MLP neurons of a small language model. Each row is named by its layer, matrix (up: input weights; down: output weights) and neuron, and shows model dimensions 256-383. Each number is 128 + 32 x the weight over its row's rms, rounded and kept within 0 to 255. Numbers have three digits each.
Before each neuron's rows, "fires on" lists the tokens most often at its 100 highest values on Wikipedia text that the model never trained on.

fires on: "s", "V", "N", "Y", "A"
L5.up111:099183137126166134151164155119181151111088199126127164099116077190154127087158127153163093120129101122139102138129117144119082141147146093245154173126214107142076122084087143160116105108105150177100138100178118134125121146085199109093126101085142085044124106094098154120120128189187141111130129141120135167116101092098101091171134203091132089123124115129143094132170124102154112084084
L5.down111:163100144130108124121043113116103167104148109122136128199116132118143144151096063024163155150124145149089167129168126129090171116155097127044133167186051080128107105138158162136131105132171094082165070137135171130123146123157156121168182139153157085069111095149117084169127146154116200138190085111159153110077113084116148099097126168185089149108116085163076140130091123198221207130137

fires on: " and", " or", " to"
L6.up521:112124118073154128081133120188127089092076138132132107137105106140169115154154108135105108100158094156189130154124145189139092163099061155119112156164129162100128093111112087131103101129151209113155077121127183191171104083073116121132180066124176160135137072129115160162125096143182074130079139117138101121177151162130125174164115177076124080138129094196118086100144157128111124107128
L6.down521:150114110155168156107119125082106197167122160109106095142126117159060138094119173127138151136157132106152166113127080107137132126138199120114150087138193142117139151125197076066166164118122114074181125126154134063151129123171072119099106168108119123143112138136123190145164179115067058120127150132102113110137136149195106109161157076105062101194170164118178146144153116125177085099073

fires on: " in", ",", " who", " which", " had", " with"
L8.up304:110121121162137088117153170068148132081078113136066114088159146144111105169132062124137156133149071112123131086145109175181079141123130133169122140130172185108167077167091153146111129103134110098194131081160200182170139102109107099171119129159179152125176100136137107128074092077108144157091145143186148222192119124153137099147163143071176107100169155072155100113135140136139144100094
L8.down304:156082117116171194117044086100135122105156114117138186123070123164197106122143130117148094083119149158165100078117179118079151163136114180126124193108088164126111193088187063091118098121082110144121164131110081114137188107176119180125124101091159114100117224133137122132134153098108151174125114126151103136127123165096161200185117139117137138135160053178188139170110125108154134086123

fires on: " |", " an", " the", " a"
L8.up676:105098164144126138127093122129189079176145138104105131125172135144090050126194157169144134128132135128121118150095080134173155157104157105171115073154131133094063149159115079151185138129152113141104131140154144127124152086130111164121156103151123153157155113141186107124172155094175092162169151198171162159117137102117099189095174140101138122044110104118134168145098123036113082149112
L8.down676:155137141127106118088167110145152091137094091128191134083077162169167175125082089144122174142093108166145174119160174083145135158120132127066170118130124136158151135110100081106080151132116150090116187116166144110148137158103128100129189149099097190078189126139192155151092196090125126090128080109101103102190145085116156086130129127185111116117160135138131112103173088156112096131132

fires on: "-", "–19", " she"
L8.up1226:150076192137131133088116127150119102183122127096137135143127149154077127160106147169122142126076141111066079158107112137100111143155097122115140110110108128072147105091116168188097175130132130137144158077107119143070144149143109109109180065144156105089128101175119161145115186073109117103158126163144107164095128166144161116120213202068105120114172147147139071144125108205068160101131
L8.down1226:083135115168114103125133138182082165127156134163140088171158125122108120104158106114158091140102174106170098088090098174073123050101178128152111127095177107192108163085163163060157119120101108137070107129141140135109062166125089119165114147092095107125153108130100122126069116154111142094215094097096140192169140158135119131092062130081138220107117154107133123156143114122138144165108

fires on: " and", " Gee", " or", " of"
L8.up932:092152159083151107112126180082106103066094120167125184134128116115170136121097092134150089131108075136075106120139136169137157111074112106184088122126153129102145094112135122090142182158093102143160158106111147136093075157082147160145073145173106124124134137151143103141107076055100082160198160104137070121065171129119123100152111191109134164140132083057110139159163129116146100179114
L8.down932:106131149112108133152124094119172098191108088158111168125137079116109097109158169100128148107111131153140129122162136152079170138104096170129120154099103144158110143084044170198088049104135146154141116124121116148148122178163144119067152110125147093140075120197137085119156130116153194094060155113094137127110180101058133122125096132167148169098140144098134146102145113132138129073136

fires on: "s", "-", "re"
L6.up921:149137145145063078133179189104131137111087150085164197128116115077117161131129150148105075087151116124155148140137109125161107160120147112178166130197113149143128104082117101144095122022099154175061166138116141167120134162157137112127106167170117135152118163161171145129120171096195124169100160120152208159144105120101131108162144153175170181128172175175110093167125191113159158111152
L6.down921:111141123134157102102100126141129119163116107133133148087155143205132156166146118091143168173150130092101088125156159140133127117115103120068116142119082143111076173145121132106186072159120100061167123143146097140194112120129141124113174116090128074135140108040086132153097183170043193146111121084111128111175110106133152170059121090112147180104123103113081145100127119177120130093168

fires on: ",", " |", "|", " +"
L6.up118:052106094142106141168090183149132157126143103098147077119108143159146134113069125109144077159105086175119087159104084156165136130095134137160106119109157142064143155126156191107163159109170131134133134118157093203139118216162122063124163165185058073085123081108129172187099165152145098071197139174148172188122135160133098049179138096072167132142124140162131140138127056106172109090103
L6.down118:135150127065107119135133080094117115149130140102125187170185139146148113138139106115097125157146106090086177129136107134164150127123159128113130114122153149092108125154113105154060096134071161135153163114100166045102117089146118207098148082094147089137098135129143165104151121104133141149110080098210099105148131116120108161170178120185123143128170137131109166117143199148128135187109

fires on: "N", "Z", "I", "Y", "R"
L5.up604:114164120117184174121096166113204131159106181153143116139125153126166112151061163136160072183093126100168138160094123185134049137159100139146101109114131139111124101073145141198126114112158177153126152110133130182138102149070182128096126171182126127066107109148143192111132089176180160150073092127107164114163186132175230152156172129139192150087122149144101072175132104115183141138075
L5.down604:098106180137074094133119119090098155140140116197107144164088123100137147172099060107114081155097159155126138135214130173081076087118056177093133185121079092161095145141100122158111132141130128100129150045137155127088163121153170187114099070142087117063151110201170105133054132135117137108149114146115132157077123164122167073126159147125154138107099081143099141163130103126133144172132

fires on: " ", "s", " and", " in", " |", " when"
L6.up20:063151080125149128130122161159151112113112137170176145121143052127124187090118119124181182142136122127138200154142080137122139142155153131137104065139139068100103150086167051135140150108153111081107074102146117123152163151073121139136099155120123092034124190094146153075150146140158171161198167165147156086100104106151075127183097094120135133116179154161179100130161106141138126133154
L6.down20:091130128144111159084103156174128161114120113103138148134109187152137133123121154111099156142112144174131164112144135151135090142146150114196132175114109166111146107136156134131086100185132126167133159224165119153140107109180107151119108068116116171163106108134153134161089138084123136123097168089156083090166152149051133156076135143093103143116112113128112138094125103122092170059134

fires on: " a", " the", "|", "s", " as", " in"
L8.up928:142124149151142100143100109155189059083176180139141090097145039105055156097161119136102136115093087107135170100142101168078173163114158173203139176158152106077085053138169140148204132068060145163120108141128139155124111090127094102160171086094170123136140131086116124091163123110146140117184088144156132177112120079111131145166129139118125147175118152145122131095125103067125117137140
L8.down928:169075137124165146125120159112135090135128152119151144168142131178099150127109162136099148075117169149115118126074065082091155082153145084133115120139161127170126095100166101130092055113101106169100165176138145107138158125091114155121158100109068132084134166118093149163106179106109103177068165084082168121101106092100111088196128112100146131162129090112110123122141098149101142114138

fires on: "p", "s", "a", " for", "d"
L5.up774:120169120151142122146152125103160157118126149136094125094110094119141109177150135122130130074165107132165141104108072147135119087088173137184108059145147125157154127079171124126143135137193146159116129170099136138116162135069109144128154088169076103114191064165122147124127131162106208121154171131161092115192087117102125065207143148222085143076156126138081109179122066091109175094097
L5.down774:132117168199138122107097197153166191133171108153154112146098203140105091098163163147155138160099138119116125133104098059190076076075146162138098132096143108170073129172107125169120165170067130142092136119176076137086080140173148116163111094128123136142127157127091125141128113123104091186181079105075086167090141138148137160088165058124161160200132121167116154089151119144164124150142

fires on: " |", " in", " of", "-", " first"
L7.up773:178168146099142082152142126130125184154123126145058160100070127177119154131105155111155122119101107118100115118064147159154133149100104106102076115204131091115121166104185095183121119106128154146129080118124081129109111104126143146124124159176126171082081132186111138166109152105109119087119096157192091107102174139137154128136127175105170085176181124119123115184138155097126146166136
L7.down773:090091092102129118094147094058093135124125117119170110126099131133158067160073107158123150067144142058122131131105114095088157119093197128082140115163181136180167062148157132124186181123069077145156123157099069110168143165199148081126082106148165065131161124109129162061138119164136194128074128135121155100154134154127134114188138127090121131149146164131137146161156049139088138059077

fires on: "a", "s", "o", "cia"
L5.up577:089138118114132044102097091164119179190175113166147149143139152194108131073110153068145104130123091165090078142153188090134142112097141137149121144105129158100141105182099143147148116117162104109102136121177166137134147083132104119126119141165195134093102139160138077101130145145127119085098137078154219243145093137094121142131119110140193128136134164155132107181141082141089167152089
L5.down577:113110096108078190139159132147095131097104129153116201124137084112153102146152175128179094164174175146154165132117073161114115094176102101158140158111170118144087163092162113167160108075152123080123144074080093139123126188079184115120135139077154112174096136112130145114113126140106128153165128138128065100142143120117151127093130153129065100140197100076163152121115152154112108179078

fires on: ".", " de", ",", " &", " van"
L8.up1156:062127108133104148080101124201098145148137125159147196121108088161099100094115168139126149227126154114158139146118121114199160086151153111113021136128153140123085151132145164167156151155161052112143140083160107097099117105143172128108136101127177107099114126093199115138126089133139138167093105081123168100139131151148136116126142149146112162119172105110133089116162058145117162127088
L8.down1156:117168165105126138124141114079106098090170179157124158090106106072106139097091079115155125152098107071146077121081151099118156107108095178159142098107127152100099151074149160104149118086120080106085115132168117147169156149069158159079129137096178160102102163117144151103177123128143177098117160094143152195183152107140111138133151152143105129143149125132114100167138134174108114104088

fires on: " and", " or", ";"
L7.up1507:166141109166147106086036130143121148135121107136137151110134126145104140133146127133143147104138166090129148141102120162151099110077153102142066158155165137099125146118154098110138072124131080159152101123055150177110193117140141158091120077159118098138131115175058174156133149071106156155165171143161137141052156120091109143128113079143161123153091117104074109140161097142137123189165
L7.down1507:085105146158080098132166171101221134120060116137137111140122072121139164071104165151108144107121112076141159172083162117076157147146138155112100079164115122137143158150089161117147111124129126168082164087143094101167095112124131134166120130138110162074137154106182138143116137150153166129130123096144139115164155128194153104166121190124149139134151200138117118099146144080154158065145

fires on: " |", " game"
L6.up1008:157156132125116064135135123149117183145162146143165226103082098095174140148115126178118155124152115173164149159166172120126140224075100164118120119125211096120090113143142137163169105131175111119116054073158119103114110089092073091128184065111102177151089146130186189103094129106157144107138163127182163099151123140132107062201160112104140098200163115158123096137150182126173159148107
L6.down1008:074133164107131103111102152099125084109098131130151091128139155164071137140149125157224109117085137101104102126159137148085143079093057108137118145178145127139182120107111167133089110163086152131113143154170127116122166175142166164168079153177150139132160149172092077145100103091182114144137079155149083152101162124083151190154134103140095131086089110160121175148132099123166132158094

fires on: ",", " |", "s", " him", " yards"
L6.up606:120084130105115130141068162153165145110089164107114156077072127171121058147108124155122169113087149144105157156139128148131129129123213153186132081224202140062151133160111121158137161080144125165178123112144113107175125145120133147120148113093138120116176130125176108089184112076143142114166111131150193188109139043092083133130118127131149161166129147163187191194127119078153136118118
L6.down606:124179103241148126134112147151118120131151179146147095170202140117138178096119120155074165121106159138144074128087167116121114125114080159143097125105114123162125207105119126139117131180103153130109143098130144115106131095127162122142150172076137089090098174133183129198113098119124139135167077112155125108142135152142143173107110142112113126146097105106062086081184181187111121076142

fires on: "s", " residents", " parents", " leaders", "ers", " friends"
L5.up527:130164129103188079097143135171134144106040116094071164119143132141136124153098083131127167117131125105115158136140134135114123124122193129119162122115097098182153148094180126212099103135170106147172105131101201136125112158073169091080153098119078070125077131170183111120200104068145197125102145130140127121075119146099127128159111087186133106176147095108132147151143074137141158108140
L5.down527:102060119124135108189101158142122135144113144121139071161127109125055143151119100217128141130082153112125142103218065087142138105098153065153120099139116106108144188163141084115169156134149108120136094127099161147086146112179132132103138092155121133137113133114161131127115065110161182133117096123255063155119154092120110110128082105145144129173145125115152127168139100136191132090116

fires on: " as", " =", " age"
L7.up589:103173103114129164164165137093127137184164104168100133113099106137104121113076133141121172192097088167139147106117108103048157161168153163138140059125113112037108093105192131116115149135151145158101083163130159095066107130090180124192129120133178173077122158154094156119128176121115138090115135158169118108134117143081148127161130170131150131119119104123168116104109106119076127130118
L7.down589:070131190145157123111134104120143155150113113197150153143137108147092158178142176121138196176135158168077140178133102101089115128139164129225119163104106140145114088194119159094170092121109121086155125170124143182141139102156122167130140154136113118159095140096090178183055102124127111077117152087108094171183080158115123155119155171074155115166170110129124095164105076125111157161161

fires on: " and", ","
L8.up170:153133157039040178091137187150138137078107178128173170147096085177080130154142141132132115084100142143135129106124141166153081170126160186138049169162128115106113080132122183154192156064091120158138075135137073159167083173121125125111136106097216113134129092112162137153120088137144113110170099126141084152111157076129120117124129188155135168109121076118111143152187092155123110130118
L8.down170:082123113190104145106147097180098161140127106122134094125130177132161124146088100214144119115143121162107110090160156119134168143151076120149118171141143165136124149211090126115144142136158153128184146155129102127112159136142130158110114179142140147150131114108134087078105121166143170120150115069092103137185145094094179156113185148138152163091116124178141124115170153115104124090082

fires on: " |", " of", ",", " Championships", " Games", " in"
L6.up1444:174118142096164107116126145202124102118110143125125100119153160097122129113124135171141108125127122136124104091099140157170156151079082119148131097128158079092134085117077074180145127121100138199190109180108145212220126082109172108141177110135183155125085114117149166112142130142109109126102092224191110122152123093037087137153208180096155153062084161135118091159095081139135147118120
L6.down1444:119174083120095138172143072079113159144077093173143157105077219189099151132064086111130168097101165166111111231137161108118162155148163142069146128128077118142155103082113164150146114154170133127068089100124105132086143138131128139138142161127142152093119128197110137118200150089156146125128127107102092145037135155153110141123140158127179136127151092108113122176107121200174075084127

fires on: " in", ",", " capital", " New"
L5.up241:161153157133089064145171117192081137133063076124150133156165153102055106151096150148144083151134121129139122139134164142115121126092157100159126145190161111077108117138172164104132170154104109148109094087063178221150146122119134114114145123160148089132175100040144079125108139136149142129071096103154141149126192117150106152155115149158189124058073176091117120095134124145116117185121
L5.down241:156154167112165072158161140111130090115060149158093134112138098211080142122071224123143093112126170138090107144125129119135111098119102106193116165094108056103152109101180100132099105129196079160154143125054133178152170190097126127116208087176133083118122119099143086073134163151117129166161137110161117159089156143182114119173149047159138128064079113096107106153123159155141088153135

fires on: " ", "-"
L5.up946:136135121117195145089113135108160053196116121089151115139111131147155118119180171084111111151115134139108140143124120170121111170151151113145111116104143182091102129140119128122112166143173162164072109129176108175107130168092173170092172049121167123126133133114095203129128164031161110202075146198118102194127187113174133089102110156107129118122082151125073132147144145116097192135117
L5.down946:109145098185086160153154136146120118057173142192158126163139163098113107137207164099075133154091104143135165142075126104133114158135084143167159113098057122087141127122104166115166117149132087095158104087158123136129135135178065153105133149131060133144098130127123103126069123118144123122122106115072103125156127109130113152129084130116139121103188128103181144129113117115128088134167

fires on: " to", " over", " for", " part", " half", " in"
L7.up878:125174149111127164147128170155123144097171147154118175148130127093060089121178197076152150159173184151180150120072125142068129166167109154148097094102096121117096180127156143146109100156129097155106136118113117139125145107157109178143126113130196146150100145112119176119174135190146151110201106195177153129118133100162179112142109145179085154111076144105134108128158139160116094169090
L7.down878:130157099106111133076176061118205089181098134097089123067118120143151146177090109109107157097132074099135169172105130081134122102175158112130140174147141105131119085119089111050116136196076143070139102104133158117135170123167083115137150117087129165175136126107130126206203148080121093134105129117185109116145124177088145159169103095144175168079118105121120138164121042127159091136119

fires on: "%", " years", " in", " m", " as"
L5.up455:136180158048094113146109085115151179132089174145169124103073151115141071101128160120155140149159155131165094122170074112177137152179124131146172083143178167153170087115134079077149149088159157128136100145139119110160112106135139134083111085064152137093163139146121164124166158120144182064158149092139175151107134072189139135163119095155213123117168143103103131157151172154140091104130
L5.down455:115159084106085161137116163135135101096091023164145119094142162153130080139138110126086111140121149142158104116051106130101121098162144105139160118108113060102168132179102154118122192093102099121096136163081118087128105107158160147102078133141121081135117107087161176132087182167087117126119110112194147106119094181140128117160111131101082132097191100143114148156102136181112093114139

fires on: "s", ",", " and", "\n", "---|---|---|---|"
L6.up946:157102144083095150105127157124138073114131157131135141062093083160087148114125077117147152087145097119129111122054122127122026197067117119195075096127096166068084083117161155142134134144125120159100078095081143134173184094079136159146143173136191091097124152173073094097159111144121106123122150163168141154102157109101143169123178158158109103055202115141106129114125117119100142185137
L6.down946:135185140086146136097145148092127119101128146086067126121134096150148147174130111163190061197111156101133119116185133190116139111143126133121105115105174172156093162122042120150126124166101149159160155103200110091102114102102145180136125107122113146113118139123136109121119133076197170130170111073118140195187172128165131104072168087120162153123131044146134122194142128094166076097136

fires on: " of", ","
L5.up980:105148142078084098139092138114136147101087084130181165147075105117056110153123130150122207154184156103128101194072066146124130168133136176141055105090103103170146103094136110171100135113095099162122126070151132160137104134126113159109116064058102116131096086137177124054164153096138164088150132123161098159073159066103119103163136171107155123150104171148093191132096120163092184166097
L5.down980:084156138098112141099133180120125184133132128070135144098119132138081134128176104080125112117125162123122054142119140091150107099123119083100115196157060134135134136171168099120127158134159047113150126125180119118161161123160160108126122075139074150136112090106115115170160134123119139122076155109174105098117136100168122099133078149145188120151099137161108144120101085138110148164121

fires on: " in", ")", " by"
L8.up814:116150127053164128162100139102164135067129105142099098170141122100124086135132130139188144112097094144103086093147105099158118150149124154148094154133175127174105091168198110155183124121056091152183134144083141114161101147205145080196159077129201129148174117161092186170131130086136152112152114197149117155064171156096125054094143141130191143085133188131146166170144137098099159102145
L8.down814:133149124175101152137101056150095120112143066133114130131143079117125126144120100135118122129099119086154105164101121059135181153155091100148129146099122116143138156108069132077065074143164072151144101104147178065105162122128113171131120150140114164163087120131130117090157158115137107139134107123255099144172094143122153207255111058074096126160121090131111113148135084164131086125140

fires on: ",", " |", "he"
L6.up1242:099115131168131174063118131138127063149086150100121065118078170128079135136111131171162135143089138091142100095104130142186096117094161114102169118080118123116114170102147134126118184049083119153103113133142124134081102194126161114095122096101136154091193136156097100098107093119142086143112140134120156120185125172143124140111165114163184157125131180112149132108172108130124118156113
L6.down1242:109161090176168115129121098107169106120136091118162153146127098144148125146176114209145178128133133126127128169108146140103163097152105110162118150131118129154121140108089086072081035111132166110131091151110163075137202095089131107098154151097175174118112061140076151110128138090130112093162142132212119077147091106138149149148078104183092119131151087121140115130140102086130133113070

fires on: " well", "–", " and", " 1", " 0"
L7.up564:135103134108118183114102152129108083109092105151117140181176088075129106120165198184102122203164124096137155161126101137062137131084111132110137153148131167121077121137161071099123074158145176133116090122088166128128157184114181084123148160067109153152163128061092127106143154180112097057117100142184116142130091121120155109153138096143133200133056101083090108100134183113065120094150
L7.down564:130090121066113124121150202129123156128085145126135099149117159109149172120101153158117173182158170138151145147100122114083107150128173123021156106098136105109083110105116126116116152119099155147112173098175147148091150154146040087098123130098111119130091202126169149106107130093081098139099104127105192149157142138137070185176139083149110124092144139123152122184091078181161112122105

fires on: " (", " of", "-", "–18", "–19", "co"
L7.up478:152119127151094082098080147161125074101078077088111149192117080106117181143141106116124070066092200153135115136122110139124133116094147150140098052159097136121170166061111129170155080026139088137098145131137132124139118083093168085112141118176138069144121110149132139177081164144168183154120143155141081167127108176066192126148132149138164134150115191141108145172139120098170154110131
L7.down478:133137098157174138137121126121131116124129150148101115109134096148090119136088129086086132126092137142102145080053162119059153117064077088107200170118128121129157176066145139130152093125151096115136088132123133071139191104079110089086093144110187137135160152123105088152122182143157115123146013136235121165114128132096157085113141120124133127111128146108083155151099091134125101097233

fires on: " and", " of", ";", "'"
L5.up610:153160122121098174088148151170130131161141109125141153151151143103122140181181088125183084195107077132141187100149079178104102141077132107168086149173151160112125088156158053111101163136092138161135101115162138154140094179081182126140124102153147119161141070129203108132103094113154122131136167120114126070068134129111135075132121185090133168087157125140151153140159108123142135091125
L5.down610:102145138108122166126102131152090137154088154105211170110145143145139119093102116105088117121149199106107094139144101123117145126186208130169152155108123079122154149147153148110125151126166040134160110099036159116147161084104110155106139173112139150123096112122123099165133150162110097132135080069092109115145124092152147137166095108169152128144131083175123153153151175171130110124082

fires on: ",", " and", " 1", " to", " as"
L5.up1141:117129125149149086080159163140123101129141162183123133109111114130068168131142110153085184105100123116146123112111127144090083130080086232202171156135131138098112089179106173190167075131119119183184118134156116141121106135063148172164071122088125108126135146177138153160106087188154150070171142129120079139163114136115144155150122104136132094068140085149094131112124098156111140128154
L5.down1141:124175107080142129099145104104113172154084119127134170182129130181150111090140105075162144158130158174133099132161146152161111153170158109076088191128123133132147157137131094110121165081155111101096150045139112097074137057122135066137131107145144205092141080066121183088143180143108157233122147137109184129104093093120074110138097132108171175164128114135131141167125161127161074158107

fires on: "s", "\""
L5.up963:116141090076155086115132147176140148109139153126142142144045167107137173063060087108110130140106083124125119068105164138132127138091173103135118095154142149114159070112134163126091193099116095137124059110126105133159131164086122105151171129184093144053081136126143125189150150143107132133128179146166182183161124111136111082158146087140176083091157218094126094126133130138091144134113
L5.down963:180133142136126143177120159078094174186134105168090122109212079169112125157139117107152089187110160106094126085098153155136118146155117147143159101079152126116086107132187128095214128130160114114199159123100170120120152086108168057102206155138116117116143130139168213093158128201089177177118089120037170143179112129139094166143096140135098121183089090073111139121169153145107098112053

fires on: " of", "s", "us"
L7.up775:111177143170093104073100115095179169096171130153122166131124105176178146134100183111121088147125090103145195128138119151175160103032183110135108108146155138106084097129141165116122146147137128164137134157144144068141171101183145103137199098089145106134170085156142121093128168097117129127172157111148130107131130160157090080117123130093121139090147180144166115158132171074140130107158
L7.down775:147088186154133121119113105082155132045120104142070106129102090116151122100109108103178064104130128121144127147178102170145108116078116137083127128113178102182104121158111121099118117143129149112056145079147132138127083094114166130119144142140155116126130102132111075143125068166128142126154101194057165121115126136148125093126134147187133121142126121165105133124088136132120113101071

fires on: " |", ",", " wife"
L6.up1059:195136181126148125082130140127134172128124142078145171074159100112101154152138127154165146121156106131138119131095106113177071116126103130144075110139221183115174119177141062141137169084122118200098098104131152185106118166153125123066172133111128110089139105107172135100081130110132084123144158061160096125158159137116148114106138106143216162138143139119121092112098124055114130115070
L6.down1059:087118061103099138168172130104119146095118135222189134135092074114139080150097097099136159173150131169147189191122154069124124092109094136119085078124106047193131106141139131170097104120138145117110147089113111096104187160126068182170098130134147157107117151147097143150123148136116152138144114135171104150137050105128137160173142032111054158083115172119138156137204152153151133168120

fires on: " |", ")", ",", " to", " –", " Act"
L6.up1196:130113127160140073087097140050163127138112085137143148130113122100155124057116174105096116139146078094128115126163125135160131082112121106090131141131181093041130136160180126104126132113164162162162099089084110181115123098147144119170184127150159096129116072151133124100109158107118163148123095157114129142182136132159156130128168205163128152167105123152135115118217127102180084090172
L6.down1196:119109128107143143168159077144129126124174059069145134109153155120120112100150043182147158095077112121105124151200205166057150098101123164148111117144130152102197104104112129098150144189145137121070150130176100111098098116149045096147105201145135137174122147098119149142101150083111145128070196104126083159129142165202112148131122106164097136116145180168160137147122148082104058131129

fires on: " as", " a", " |", " one", " the"
L7.up188:121123098113126113181157157183129146137127110155133118121111166184115095121127120162096100173148126118145182114107107171078143155092150136113145138153207144145090072075159099149181134186066123134113119119153153155079121097137122119085130148099125142104087102138129151092088127109167182155098155159124154135103144082102132108133114106181175104122152128173124072198086145040092138185066
L7.down188:107131151196135145160125069059126124145157141126116136107162090169143161142099159183168159105142098196147153113139163149058105158119082143124099148087164155165077100165127105142094045079174107092090117148127115151149089148131108103151115146115158106186165073121126121173114111128109116153121153071108133149092108101109177156118129116169117160128110123128131111132084125140122083124163

fires on: "s", " of", " |"
L5.up187:150153173108161076143158111139169150093132147114101079122094141130080111117133104155123137103134110140145117142120110128130133159063091129073088176191107081143075107081133187182147119166197087146152142130087140107101145110140171192123174110173098113140171073150173155114130098135135118101162095154102171214074106101117106103167191166086199152134107097143153152141135078142138117082089
L5.down187:183126065152147116167171167143178126155128108142133109117103105121128143120121142125126168138092115078124107099096109097092132142120151118112122136131075136097155127067139054075126121096146119140131108163146169098171164148108179114090123140152064197114149083120164157160193153091112178207105120131196137076131120098177121102134114130073116102064133137164121097149136104156200149108114

fires on: "s", ".", "r", "er", "ar"
L5.up485:161157134118128143081106173128155094149147124141090099148113103126142073107143082101191121106111044143152183169088127154172090110097092136139137129135150103091081108064131151136135136099130169162179096069157175131102077091188146120093125155175084090137107156123130148121181144109134078122097148167120181121084109128104075110165190091120171083134095096191128182148063132171110132110129
L5.down485:126124046151100113137142142095118135137158090116148103059113111129142079090116152112101101189170123129163163117116127107119171126125161153152139139078110149120136165134117135086106054104120094133177113120122116125142173182076158147069084121152109129100105153140144173178123121065173160146084065139087105139082165107109205117122130071145110201118116091141148114098174089096137131114104

fires on: " re", " co", "re", " an", " per"
L7.up718:075138177095144104140141174175143086078064132125110156103108085042126103086048135053175089092192151135192096068091106152141129126113136134185115126151099124131100109056138164079191095133066110137121105157121115104146082132110158158178081096125189109132125137107189138081125190076167133136128164126158110161113143125128124114215116188133092113152153120174139103147171106129143082160144
L7.down718:137092122160128106097146136175116109162087130118163135083131113142154115086111182104103118104107117070171119100107165122102192153135159111147126117158120108125098092105103101135106135159176156132166111129106086128110129113121123117062142151137115132130136173062121153121140166144121142142126129143102129144139161104087159145135127089111094164130151152116089135066134097136117066132102

fires on: " \"", ".", " (", " ", "-", "\""
L8.up182:107107152122169164133132110115113055117100130119157106114171114152103109102116225081120153146162132102059096050101123159130096118116150176105112121128156124124074098126144103185145107136126100143111100152139108160159144097093145151114144102133137106129144156072121117201110163114156095180120102089114106140128097089139102125119182120084137129135123131131087135165119127160146168155136
L8.down182:133106141116133111147171127118113183126140100156112139116144109126103077229116041151158126155106083139120155175093124128149100100134120159185143156151174111083130134132143130139100111103139116134162141119079136127147134136158128079122139148081108100134136130156184114125103142129123154066095144101038106109149129131110098097076101128128167146119130122080094144139051104124125156156119

fires on: ",", "ed"
L5.up712:107093192120170102071084150117115130087138102123117135072138106098141131088110097108123114178159097161149147100137127117119097154059146163138132155103142133155123160121090130174127154071104097139189089111098115221135109161147129068076172180128167123104174155110062148087125084104114172146108109113146126122181130087102126115176114113108142125133091140100190152189130159160146159118136
L5.down712:142097131150128133186155092129120103181157191183195113141101151099082150120144161175098107085100137147098163100111152108135092137113136141179180086141101096111133117040059156099133039157126118219169145090153118115113103101128095164123087109102167108129120156059157161155117085144103124205130119156115118091131145097178096168173087168078124101086129126098134095129145105097114100120120

fires on: ".", ",", " in"
L5.up546:140132175117155107149115140162128121188090149145175148105162142130097104111069180128166152190104128099143136164121146127137137111129121133103045142107112149110132117136087141125152119059186157138172079118109234122096050117023098187192127134094118092139144110080147138172094134198166164178116138078119103128139149134116162179115159143142129081118124107130128104116097116124105153190159
L5.down546:104148119086167085138130131118137094115145135114123156109142123088113153130159104117138101162097124115129104177121138153200134119095101161139114091064106182136103194105139081198062086148146125135115108091154055071144160144092151209102118072094066157141133070139179134146146200119159126130119094128143116145072183145124111150141143137101162171104137086168082189117138138103092120118101